config = dict(
    d_model=192,
    d_mlp=768,
    vocab_size=4424,
    activation='tanh_gelu',
    qk_norm=False,
    attn_scale=0.177,
    tie_embeddings=False,
    init_std_qkv=0.0314,
    optimizer='adamw',
    lr_mult_o=0.708,
    beta1=0.9,
    lr_head=0.00458,
    dataset='wikipedia_en',
)
MLP neurons of a small language model. Each row is named by its layer, matrix (up: input weights) and neuron, and shows model dimensions 16-143. Each number is 128 + 32 x the weight over its row's rms, rounded and kept within 0 to 255. Numbers have three digits each.
Before each neuron's rows, "fires in" lists the words (lower case) most often at its 100 highest values on Wikipedia text that the model never trained on.

fires in: "book", "career", "position", "years", "days", "work"
L3.up765:255141142157108163127102117120135105063093139115151108104116139121120139124135016115107122125133116106150119153147143150209178113117097080148114113147127103129148068107114142011135115120062150141096123128130150173174117095104134114133110116171158116119125151114129124115112101120101101124149123120123120163100043106124159097123160135119139138110095118150124139098137104127087117122147

fires in: "made", "took", "take", "life"
L4.up158:235156199126188113137084184093172127213119157156138143132119113137148119068148155111149100130170115122084124174104120097167171138138127170113134118095102123155114140067106095162140132151131137097097146137129158153108083184140139135116116118058094154197131198148121102186053135189092159151101105129130099113159136140141163102139147137149110127100128116168174144160136104120092114145110

fires in: "and", "became", "served", "provided", "preceded", "brought"
L2.up264:096166115102193130171194108135124119126144134116089068116140151079107128165094171148113100140156127057145147100162116115069100116112132090120072106183174140105085102150183115163099096085135136169126135135107134096095139138156113137129151092121105068151159141118125131061110142160067175082122133123145136141090144154071125154165189136213112094131085107112104118170108127092124142106076

fires in: "this", "long", "an"
L2.up685:150149128069157107172137120132069145091119120116132150144173128118127111138106112161120099114202129053103092121114102122153147115130145077137169096091134186163084096132161129113122117118149119168082117130171130133140146116119103131179167133195092081149197184102168101146090158105133157159101111122143158107082125114122162138032153154099115154114023070185128105177108113099193123102126

fires in: "over", "24", "up", "commemorate"
L3.up122:114117101097094150120171118140147139149157139111159134093105121140120126120145095144130202178136182117133129054137151163093118127153149182137138136144158126128107119133173133226120123124148131109127144130142126051136128206098141175029105135193176111137142107141084148103178124141109157145105117157093103108163130113123133150095126141122112096096126095108125089106125132112114127082112

fires in: "season", "side", "votes", "has"
L6.up244:080092077136095119123167130136127077150073121168078112160126117120125163187100122139159119111135132156174097145076132157162154163180142118150114144108118222146083150116210150154085178080104127130139122105142150123118193148191155121045157135104140148150141130111136147185090124128135143085176063181171135186178124086134139189142105160127136107147127138164108122136154092164028141113164

fires in: "than", "reference", "conference", "approximately", "like"
L4.up364:123069064110082132084137099147114123254100119068109144138110120088100143157099090149186144120136154088194108081155155255123130137166169105185108142113118175136060145117150126149103122092114158117155147156088146126146160080122142104091112163114129104132139133115145145093144100092148138113129136111109136130123116102127126117121099157172140131131113096157117113108126092105073146061127

fires in: "and", "locomotive", "potato"
L8.up748:128126122101092105099177095115107089168124138108179166150122219166107094107120144109123145105169126082119088143168084116100109025147151102100110102160113124092105108103204131171092098111117135156094084171149115180142133156158135136145184129110169037114170086109129156106133093147108181064128172133112112113085138199121117171175088161143129122124137132147134147171061136080111152078081

fires in: "is", "was", "him", "arts", "critics"
L8.up276:073126074138122163188222144088124142186102158119138109108131161140120110164117086142112076113137168084123107100175158164105128138113140097136112120152160126056116128089183072097120076128105112188166114099134123140125126153173143099084178154078134128118199140109188098104131153088132152111081156118099172092134086198140081144097164197183116128116130135134172098131171134105109174117094

fires in: "under", "and", "due", "with", "non"
L2.up651:189133119146096150100144145102148161089102127171190087104201148116123059128090124132177110145123070089123102102110128134161127148135156058157129111153171127096129099123115119095119110128125142189081120126127109140181113081112168110124119102100099050103154129086100116143090126171157104156068130138086174130180131150092106137086180137085072090196146153142096126157152095102175154138130

fires in: "final", "no", "any", "to", "every", "make"
L2.up511:125111145143143146119105124143148098109124171091153144139196183162091092122076110175101075104151138087164141157077138199053133167133130112098099086130110174152128120130166153097121146101084119125150102100141115177092072142168139163131115127119046054096168196102171168106106152097152126142097197106119147106121120156105160142070137155118132082160132081176143120202128126120138120130088

fires in: "information", "she", "s", "maharashtracha", "votes", "credit"
L3.up262:202132125147153148084135133150125135176150097215145149160158132134113127137094117118132235130137108110168096116101115125116127098134134160081155100112101136096118108140122134147103124122129107163121125116134102090098134117020113162160153122114213117133147070108121140150195147122175086083134109111103182114110163117151110119132124119155105114117138112106100118150140124109174117128110

fires in: "this", "each", "example", "number", "one", "such"
L2.up621:111174121133163133167139153079091090139120150104158120097157142175088087137118157173133128115138088126157127076138120168099123129151162128124131039111131166145117104123152144145143071148121140135134143128163106136146122158104146120126138133140115060160164141130210148127094189138107096154119117125124183131120227124126103165083146144184106150163044065176119069197192094054139134094061

fires in: "so", "due", "small", "software", "safety"
L2.up710:149146066152141125101149142108132157049107119129185096088151111135090101153092158107189065148154123112144156101122111153119141132165073061180073121174192116143167121169118089119097119107083138171110121120154104147167150169129195126143155165127122145125126151126143077184116097156211148154059137141097184120171065192132141128080116119124116062189117107102110073123145088115166140142129

fires in: "this", "called", "developed", "named", "launched"
L2.up234:128188120045118107105138135124127098135161143114164149076195082166110079143051114121067137113206158069161156091212119159123162124121157097140089120138124192141078125178140154142115104134154135190117149115135108135143110141105137148188161076170094092095147165128146132100079125139170158128102153094163148168097140155105100117101195131128080103158056095134116111192106114079124083062099

fires in: "under", "between", "among", "be", "super", "by"
L2.up408:125136123078150162160179156109100148120107126092143116161151204127094127121082094098116079146142122125126147120131134151136090143134160123171139080123164194139117112181154114133113110103124106127101101056110162109158093208146130154141152134168131133140142146091153136139074104155102143082111141123164117132090188125136078170103146128118112111157128109193158139119160108104115173107085

fires in: "he", "born", "subsequently", "constantine"
L6.up311:103127158088105109153080123171157130095168166151126122143113112150098097165151089176129106077122158146200105142176137199149125137133167114169094132129174169126095163043127101163146148174114129154178126146163153150162166129153168097059116132074140112168154173139147154169104108146116178190140167165183133114158129116148127189156116147117139202131147142201160131150151122177071131106166

fires in: "and", "from", "by", "before", "with"
L8.up676:163152162129121122099171085170166082139086127183192119123154130114091134179088092152176149124134138107099054099185123150137083105153171139119094131165136144146096124115158152161086094119102120138149100089129136075166107153132153150144122165176124033150159131137141123097084151133121139158120107142105172127136134127097107126116118138146088119144128115155111138175106132125097153100096

fires in: "but", "itself", "length"
L4.up425:162147122094082157102146158168134094190143109206147168170119177141134138106079109111072144112164159115111092098195147193096143124079167140000145110144131139108089084164127147169161092120073092156147164166143089100111104135117134141099158114136144096131144107119087127148136160142115159150101162175090161110139084132124061111130160136114099094113131116071058114101130120115097140084101

fires in: "league", "made", "took", "does", "added", "elected"
L6.up377:154162145131098099122116150164100130114121164134124102119118146130075133199123086178112138108084178124166098096191143120099180113017148130117119139156126038151076125118069134172106114150112130154126111124135149105119193137117134117157132108136128144204148152104137113105168174151109136196124183101152136111158084127127125082123142158151186148122138133149150127110102136101162189141111

fires in: "and", "to", "as", "with", "de"
L2.up16:198148119159117159149138128145102153105107115128145151141197092110119112159072119132117086129180108078178117099130140179065138144156131115149089145145148143128105105120162107139105122147154141149103129121131116144054121174112134141131146132141085085095184159140139134105123104143076169132083152138112101142088148189106096127068122211124124125118123114123185163175177139097180137169068

fires in: "this", "it", "acquisition", "great"
L3.up83:213112036062140146128109107159137119163117118137179134137086121122119133121125184118139189156124151085166139085159137118120094092121116150199142115116126120105101209132143112099144117113108119089088107122135125171141110200061140149129112126096094136125119119146149134094066075126054170113088115120121143100115128129128224130140148115148126133088130083133124101142153076139116120082106

fires in: "but", "kingdom", "because"
L7.up274:123163180115067108130168143106087170132150105137152125163113175136094133144085134111138157144123170101080049098177083101102100141137156109091161127128090117127131094102129095162148134122121088169161198144119085053148135090131129130127139104098191115177107113119113138132231158174105147133105104159092158060121097135108102094127132111106107140102139143052073125112101165130170161093097

fires in: "top", "position", "made", "replaced", "responsible", "physics"
L6.up432:088127130114102081164145139120163143079132149134170059091141139097124140058089087143139124107120157136131150102191116110112095126084142128139093134151185108143072105065079162110165135156115136150103123121107109094104118099149110098023173111066136104167114145082142135069090100104062088151140218134171133121087075132139114135145109153122160164121154113194157096091116110206098067104124

fires in: "years", "now", "s", "series", "season", "year"
L4.up730:190173095103109152125123104133124112052124163123158107093095129132125125050150081141116145136137127115137117132094162208116165133155099130173127121133133108120170116098141124119130156112138114102131144119132255124123100138152158150091127106235136112100143143160127138123116140153118160107129095125099124134131138129114154109095127136091092104109107095169116130121113014106152104058116

fires in: "time", "school", "see", "candidates", "summer", "actress"
L4.up48:074081120143114120127105087164085139177146120082116183169117175142115134162100084117102112106130135132109107134189107247194131127118161120138080116129116178134085120223145147152116153135112141153159127121104255147136197125135124120112127148146134102086118159099085168127128121048151107114123131110132173153126124116149147140130115169153133141144114144151122140083160150147120157132148

fires in: "one", "such"
L2.up641:119148056106131103176154140142114091172151138141145158115137168170114068149115104180122091123159144128154146078149079160115106141119163098157178086131164162149085126155169131156130059117099051114089135135131095136179097105084116109113187141139082152151167142082182123180106144175089100109104129144141153130116158172127113168098092202118109102165055141154134074128118117096160173054071

fires in: "s", "t", "digital"
L3.up241:107140120079159129160148114102179133106164083163134116104189104191151121141090154084111153102132143116057166090187176135098132126103142131210121156216107158070134057137160148100069133045145052169088138118158106140148140151143133066102119140200139028120150125120096139072116113146131117148148163130130119075125180163122113159098160193101150133130139122179130123058173090139116154128120

fires in: "up", "under", "part", "object", "obtained"
L2.up233:127118079122092140171170151099079186121137138115196108106117218143110115120129135112145125134123153067152169099131122183108152106094136144143137132144202141130193114162174105113092092149114134165096114083112145192134139110140125121113163131155029122185148175128145133149128136122110114135070152134132149166096212112140089152131175153108101101150130166141185144142148121123145124103064

fires in: "not", "made", "position", "justice", "example"
L6.up569:151095111113095110160165085155162096109089149115255104085130147123114108109123089130146121128134201125131177102182147072073095109168169118149122118153164075145124085143074171129161113146111131121077082120144134128114036148083098108075152125106148124161116129138150167072128133149026112141111189100154119154102115173136146151116102160100161136096113137185193081100143120140153104136114

fires in: "it", "who", "and", "there", "while", "but"
L9.up327:109138111098137088087133163119185088130029085146158063150114119121086110126132110122174107202167181070160075119157117140141136063120127132107087101173098133110127132097193120153130104149143103176154115138139129134093148093204138104130163133098075129128137101083146131117102148196154122127130145163150089128116119159126131129117102115134130099166128139160116153171133171101104092107084

fires in: "its", "take", "took"
L4.up89:139091193122174118138083174116118123235098158118118113104123104100142139083147163138190115130145108086147132126100121222148145139183133127160130144097119131152114156136117098134110122131135151093116131150095093146129110164124134116090099139024083182183126180118137115146053076159116146126129091152170055126155151117140181133133121157155147149112123107197160132163129106123094117112126

fires in: "s", "there", "uk", "women"
L3.up706:151147082083192107165140093155114101068146135105140108120069122142116120141141060126130169136113116131105105122135145114080092084117123195185111125205128172126106120118136154180127127128118042132115150120147157209102129206106093038151126135173080062093120162136150131136130127117108079154107094168123173127137119106157087137101181144107071110097103114189143080064137063128167148061093

fires in: "as", "took", "works"
L6.up341:166153143215172096116150158116133138090181129099058093133107094141114126016140142154103158125097144108096132085174129111117135130074107152077123097149119110112145071133089104115138099128134114093112144126124145077090042101130115106194121100144107115154105084083128108085124111165140101117098152090089146106113100137122118100112142111137120122127122087122109129067054111117120117118114

fires in: "game", "match", "also", "began", "conference", "reference"
L4.up602:120119116113094141137131078119083127125107150144110109111115115113097141107122087121096124103133156122171096146149132255142175094147149074115137123114132113114113109094116140126119124109104147112126087135137252112138192124121130106112133132125124131126136121118138134147116118121147098111155124067162120156077152118139108122151100159162133120127144104152112087141122085117121126085166

fires in: "time", "long", "less"
L2.up344:170167109141214207195132170148114156103111118181126140155121085070072139161126120174168098096173128082115089099144152181061092119132090125148133098130159136156113106153114094142122098158181131101082111180129146107137123134111135119115112177167099075117130153132142096100056114114163104164146162152149154170100157174166149145045147147172123129150058061147103089116161082116132164116101

fires in: "position", "years", "works", "change", "places", "range"
L6.up158:234164168141107133078086164096073131134136144134134127142132185134126093099144093138131157095133117101160084087193117160114124138047121100079147126142080119116167116143139084144123099123099123120135135102114166123113105117018120098215096161085125151116124153097105119139135132166080131133110141136087120100116097092131146079140168129166157132099063124059056129129044165068191166136095

fires in: "for", "one"
L2.up728:172130086136162144198162127101091115104113125152152144098187141136097065101119119182144082135173127105149145109185080147143126090139136072082124165145182166114092125131172101173102092142111137193109150139119075112131100143128151085122113129106046119138180164115124139138132138134149123091050122124130148159128170177142123106100125163134113112185051134136159132132153135101173171104066

fires in: "took", "then", "elected", "able", "only"
L6.up612:118121120115075117101079140137072142181104131122148137112119178136130145156109132131100108112096149124092111093163115129115152097107113134105147130148129152142063091116061146117091127083105104165084081161118112066105243155162127115110148104135121134124139123061111084118136142114088093170148134081177151122135091110136117094147118145172150100094123128097135105049093084103129113083146

fires in: "will", "mississippi", "miss", "result", "condition", "conditions"
L2.up80:118160117108148104140166124158082133107082120139162139127163107099150104185143156114124103135153112047143094129088077127085109150074114136106089120114167190123152060170151134112121111143130129152165188104211117132109120138143164109101098130096118106128130164097166133110075117141162186157082137097123114140195111175129137166108143125082095140149068079190122034136110145118152153097144

fires in: "born", "was", "died", "is", "preceded"
L9.up658:058144110093125142117137165060113134166096109131068169137164143097038092112098136140129098091171148042155118117131094107118152121142104168094139096170138150077116130155148136206104075110145092153111146204123134176093112208159145134130166106169149124161173152118153128101137108115102141070133144146104148119176119139105162150107203146122123098138108116158129084169172124076166097117103

fires in: "but", "them", "also", "they", "it"
L3.up97:028131067126141134136118118177138116142145112190145133126062055114131138141110158145132115109119119121122115068137115144100093090125133184122121114101126137114088184148135141172113136127143139146135119127141136166081157105124112140089160114136109120118140091132141128126140128123199091128142142117136147138135090120150115145122134134137137107106175084132158096074183123128126142104128

fires in: "season", "anthony", "born"
L6.up2:076103091139091100114155126123136105152116110200132119125132129132152109158097097149163087113129146173155136153129145135171136130110149121153113150153154201169123154098079157124140139085132132138132120071123172123098228139119138164083163127085169132145158135126129149128080119111108120178169119188212137140179144101116154185146105146156172107171116096209171132135179099178000093167145

fires in: "time", "full", "promoted", "constantine", "prominent", "years"
L3.up275:198156082095110130142151097113128115088138117175168156113120210124118115117134067122118128133139160107094102092188126134111129108117147103117114116200157141114107060114126132064119110136117069126088167138135115125129114166138138146072097131135130076080139117115104126100113125112145037160077170141103127019132104138109178110117160132107122130112124128141085087122176085134096135080069

fires in: "is", "in", "was", "a", "it", "and"
L8.up287:086165124092163127160129097118091130126077147085175171136174164130129101100114186118136123164150171089126099064145120099098108073170146101129134110184176106107141146125136171073136137072140095170107123147116128143105154119168095107116150128132105106162147136114130093107107173173117122088116139111121160094022150186107100115103182169167098089146100130123168097138080132101144111104062

fires in: "but", "candidate", "highest", "cleveland", "years"
L3.up477:115143071009128151104111062204105095090133101180133146125098154121123144144098070120155132094132117121123076119148123194127113108085160105172129103189110156105105072127144153167150129118105087179197120136136140128178151112111126125111135136144054096090138179134110137146166136112162085142115136120100152146130113100165107094133137137127123126131110159138167128083159142121127145120110

fires in: "place", "released", "see"
L6.up758:224136106200107116112183159079088111166170123116160145116117158161168140108062107146126126161113155118150124114189152170141142149118134147052188134168097125151150146113029161158144126177103129132180121166118094104075004139124122105218140153127127154141145145092123146136082087132065142102148157156137160100098113122124158075137137141146129163149142114109115154130070149094105188149090

fires in: "by", "ha"
L7.up192:172119120083138183159141089147149141121142151096161135090144145134092159179125197160161092148130111140146199117169074102089153134124144132158080114145152078134178117171111136170177118136155136116054135113084170089098111159217126107160160136197099092195138156165128161123133147136101173132136149166133122129097182178096116140127146106095115173140149095163221157075139127127174080137078

fires in: "game", "florida", "they", "season", "top", "album"
L6.up30:006115083100126139164178097141162121110114129156162090140149126115125143130129119136149122151147109159110134153148157103180127135176134136163127153132200107149122089052164146127163163123136146152100136103135129128117172125172134133000163102143160089160126138126120141117153127101129114172164124163160141156157153135116106164129108151117136113115161127178187126087186064181075087100194

fires in: "had", "female", "label", "made", "century", "text"
L4.up272:057145184136088100213082081132103157054091129116175117091115121116157144140128115135175111116105117086155092147125142200154132093154101130192140132130136087126152121054126138141123127128083136104138141096120217133120161125183129122107146101148147131077147110156111107095149134111133111110139101076158124140121117121104155134149105161077131112125169104147123089110148139122182117129114

fires in: "population", "had", "built", "located", "living", "female"
L4.up336:106090126145105093146072106124052144169117129066123097093105114123118132136101156134190136108106123068141103126014138237158174100131096119125098113122094110142061114159119094131106124115081139115097110128066232123121158136133135102137147108113128131106118158099090117125134103108142133090116069107168148178113170115124117143145074154129141132133131128136094088113158145120143122108112

fires in: "could", "to", "would", "places", "station", "services"
L2.up289:084142134110138110159195156199162173127132138203164158111143179080051106147082119153089084131153136130133144071118123141105128133125092103141171116137188127136149102163158075185160084122128111120094128195151129133103137150105120106134171158134115165109142112128153127124095128109131145100147131135157153122098106161178078105125228218146106075165089061203158125122112150097118161085058

fires in: "they", "year", "liquide", "expressed", "short", "subsequently"
L4.up653:255119200120137159190125175137175141119146141160106141124158131136137132122124162132142108126146087144169123115148157173152171119223158167130162134129176164121142140191141127120144124131139123086121159139155113142129155110140155135121144113080132134188144050146166118160138130163171164164172130101141129136134126151140095169156139151149149112108169118155219110157125043145101146084143

fires in: "years", "search", "year", "response", "enough"
L3.up594:255155093165126162122112174090148117129125131216170134153173202134118129111135131115117151144141119106135132107154132107147156108121117118153132115121136094116151157116125175178147118136086105151066136125142108147140115088089121162136120109075113129142134118082092148119092095156104057118113137134117127106110107107133190118127170108125131111071128108141081116174170115123127124110096

fires in: "take", "took", "returned", "after", "next", "born"
L4.up307:255153143131107120138092136101142122000117153123162107084165114123130123076145108137140116107122119120062133151237075109098108123119115135158096109140121095153187119008111133122165141125100127133106110119121174138117060142116101119129122114089115125118108198125122151107122100174085121164122142129153088106113141122150167108132174109115136159119111121167171157136110181121152128127124

fires in: "it", "density", "sides"
L3.up115:076122011105154109110121099130135090125122116149104128117134084102110144118104195133158159108124100100103134099109089167121071131112136161208137125140110125130115212111119101177137119126088143088141121131119126126097108156072117130119124131107006129118118134149102145090098079149192054124087116132119102159092120124126120162135153119142116143128115105133150097136154135136118150103108

fires in: "served", "won", "republic", "silver", "win"
L6.up720:084141116113071124109121130169096113152149120172114108145117188113138128204101124131141086122121116152041076143130130122142102115082159142098108136159112133159099111157119105143104152091144102238208127103135175121034222154110132160151174118137149092119154131156107138166144169104143113135170059130132160118181132098109137122133131137159104103161057131124093133098135079146208156119153

fires in: "left", "years", "s", "right", "year", "remained"
L4.up651:168174071087091147118098099132086110113117108148148158075127167114131134088123085129092124099122112100150069102092107217121162108127115120142129139147089190090155136049153087107129133112098106097136120102150175124125198107158124106103134121114127099028121092131098107136118163148149086122094113048097147129080107121136114106156129131084116140118137105109113098134138033102093126062084

fires in: "also", "main", "head", "second"
L3.up517:200152083124131176086128123150126135188154123213199170136138138136130148130104124129129179147145106147178098093096100160070154106148141167044153128138095161097093178144112145176112131129108125151157148129149096124115151205109098179117140124152057128131162089129117144130112174127024092123124120131091178141146189126173148110125148126160113078058163100119136091127159122109142148106101

fires in: "served", "information", "silver", "second", "win", "length"
L6.up545:099115178196089151134065131137093110170048109149079153154153151128123148224086119101127100113140122113150110124132107152122121127032138097115070107120086087130139106186038115114095084113119107129133139109152148127089255109086097196174139099128148150114149116132124134121178138132183106144148122102132128143143095104128127089168121134176145064130100099131098128118103132139139192135160

fires in: "under", "due"
L2.up678:138128054148109145126157147122094172105088135146217115111163182113114089134119101112151112131156148100110114105133114136109133133113159120154146073162180164157152093134155130158103087156095154178097132119165071158152136124153138113140193129114045104125153110084128096151073095159089144179103129093140163168151164141115077181099144138139048111169106074134142085147208077060143110100154

fires in: "they", "commemorate", "density", "philadelphia"
L3.up544:104112023154126099139154071103130113107134127197067120069075113096123151110091148140163145142132167088113119044151124186138048111147158202156139118123134149120073174128133152061129127126093146070134114128134131122106120051117133112049119135107058148097132115146067162076132079127111130129120142161127133090103098100139150160113143150157139112088154105135183080130091132129128152083133

fires in: "they", "under", "led", "followed", "year", "loops"
L3.up576:197124116132110167139151148130145135128137158096151135147139103113124153122124131142132182150135137141192141108131136173137149134155131171156130143130145170131104163121167129156111138124122212118122131144146121127146143179077145168029145132169218124148127123162140140149155127143139154137179132130123150150107197123146142140131134148124134113071168101127167099142155084131121147095146

fires in: "after", "few", "last", "rutger", "advance", "asked"
L2.up329:117108101143171086156111114139145125183147127133132103136081158132149128116145120102115085096094130146140147149121102182166139184160097170069135107141128142125136133156167150195133102082175132077067130148100109134125101185151160068118079144156119152144144103172164167141120139145138137129099173092129072099178173142105111126096090127164088136137141092096174133080194127055141132066086

fires in: "san", "national", "super", "states", "forest", "your"
L7.up666:186134140065082112119135103136145111146130112121224094143212131147121101155150131130169152116149149118123157133108117101080123124116146138148108142157181111143210119105069148124183105148091111128099140112094124147069111111104153162158152128165093161128134162077147091128070120113070168184117214143127137034156205119159130172140152114163136172147151109152156116124122059146108140122122

fires in: "is", "cleidion", "released", "was", "kilmarnock"
L9.up465:122098087088133159159125147070076159166061138159145170143118142146123116141109108135117103093189141076143139100139132194051117141104146156087148145164112122077149103165173115205105074130151074191134158157123114147087059160141162117125140136146173125104176162093131157113166156131146142087096158083141155125121165144155130115093201145115147126076124139135112141155170143089130118115112

fires in: "up", "central", "thrombocythemia", "thus", "things", "commemorate"
L3.up601:225145097137092146115104159077143129112124130081111113106112086121098121123127103128125183156122185107126120093166107153091130098130109128168132108164130071123132177121082156235113112125066128055085108133138109139152111164080151109081115126116184117137131124108089150076172090151109129147128142132089098083089105108124178111130145112127127122108137097122093111159065135111127137091102

fires in: "time", "candidate", "promoted", "individual", "highest", "prominent"
L3.up237:193146072063130144108130046188115107083153111164105143098102160128117135120096079113149146117136128072094072076150124180084079099076137103117115103184106148105082076136132120117137129126138078130164139141140128093147155167109130169139105125148107074082135139108100129135142130103068014142102163128088178095164130112167138088109144147135115112099097124141150098052193130121123146097062

fires in: "elected", "court", "became", "charles", "appointed", "king"
L8.up545:112168113144125128168200157130102107156114140121173173095117095129104114134112122180121158090166110067154086109136116114102121089155161126158108116218116131115110086114164101130153050136103084210096125073126150139157119119115121138109153138147149033107142169082158150078153156169109180129114146120121197078125170186109141145112183156146140085116125094129132102136129140120118194056114

fires in: "again", "now", "s", "previously", "subsequently", "life"
L2.up345:148162156140108191115146073113127154040110154133132091111130121130092105136138128138116139068124113094123096116106128176194144120097105133151125113165125127115119082073146112081139115101139157108176148144140168133158144126130143165168120148173138072071125139155109111144149144112175133106146133051101153146055090143178127167142174159132104138115120117152202106087104027133161130110110

fires in: "also", "total", "never", "end", "post"
L4.up37:000138138144117127135125123151079102215120140168118116104121116152132137134137113158122118099120118113162100090141159249149166089107137129080111129099108124116049118063114133147116108137095142123140120094122121122132173145123123122132147111100122141163139112104103139166092106132151099113135134102202103158115139112123146125133077160132124099113173097155096084142139113162098150145152

fires in: "time", "career", "active", "years", "addition", "result"
L3.up437:142139116177107140141105121124121113122133131142185124149076196147126112125136040128085107134127112146083111113153127135097141127143094123066115119109133151125107090126138140057112133122097088166106151125126145193073136255079116075213150112156120136108140153102073122142104108132119145135107078148145125116130113112136175163112136120103116117099119098132106106093127126133099135104136

fires in: "released", "used", "made", "launched", "developed", "created"
L8.up720:132102108103067095083095143075116131149158179165135165061181119145096102142096155146124182103172128135146099123152079110118140153121133123118128129210151152124129067122143138169130086130135131160104138124098087122092162181128084125135143120191122102103151167107148113104086125139123160090134145041171151124099168115094105139050147199138121135073089081150155058220096129122112107122157

fires in: "would", "could", "will"
L2.up379:137096061093188094167153098150197154123091099172161116119150118111102093172140097142131107126174125111123141079115082171110059102137110072098155117104141143066134068171201133120108109140068100199099177179189127163143144177127136060109171149118154095127157127092157113153097137157107118143111150118132096107162172199131102158107099197124072139124089076156125078139116119110137145083090

fires in: "place", "period", "even", "especially", "strong"
L6.up550:174169201163111080115128181120088104165157138169227155101111159150143176064092119117103109122138166129145111080137109115092129128137147102099123137128083174126124070081048161158087080169116123134178174111074138108121150153100130087193139115096111157166186118100104118114100118124084098117109127130177104088144081099113136118124127148108120144168131137113052094090087135151102120123101

fires in: "work", "career", "m", "years"
L3.up6:163174119117154152106126138111123106143059136232145138124142183107125145115121136102142227158147131107123119159114118128128127151107123093182141123142106125119167049120105192009151127130121095113111161139129122110175122018145140131153142122164204121148130145117129133138152142133121127138088113155120165143080145111155071095134186114146137132140095136144083143141129115126144117093107

fires in: "but", "company", "school", "career", "can", "see"
L4.up39:255150076114113164139119086169076153147125094096163166139110151132135127181130087127136152137102143100131112127182093182147130134100098124147109125156097146121165142187140131133124166131115131123140132137138196150111168120163122102142137147214176108000137210131114140078171150074127117120107124118094140089117127122152158133125144117106120170148116142101087127121138096108131141097068

fires in: "years", "time", "hospital", "year", "full", "days"
L4.up678:255168120129120133098127139118157099114102128182133152131137144111125115061122098113164125117170124063112107086225154172142119115060137136146125116127120115129103117086105121157162109131141115099122193143104000119130109116134143135112108106067116103109128132071129134129112102149141113140112189129114132056123092106132143097127142138119135116106129110170128121137125074139096130074077

fires in: "also", "never", "enriquez", "sometimes"
L4.up504:116105203164043144121142086149125120112127140071110074086096135119118129106132065163080139125146119080159110074179175255150117114154134119168111120103151090112064098068103137119123106105114147119148134135103159123128151101117141134110132125185131118150153078113156142090164085114154128101167134097112129135103097100110164163105078164115112112107129103128126083115116116104152141104153

fires in: "and", "or"
L9.up279:118092151076116160166132102132133152146084086103178119144150093084104064153111167129148103081144112125132103059120175157088128091178157119179107151121138126143136164110137106137128110127138093131138084146106128158134123091140199134130183094116125040095126127094085124109116109148143163151103125156085134150121123166124105164117162166141108112152097142147117148210116109124133131062095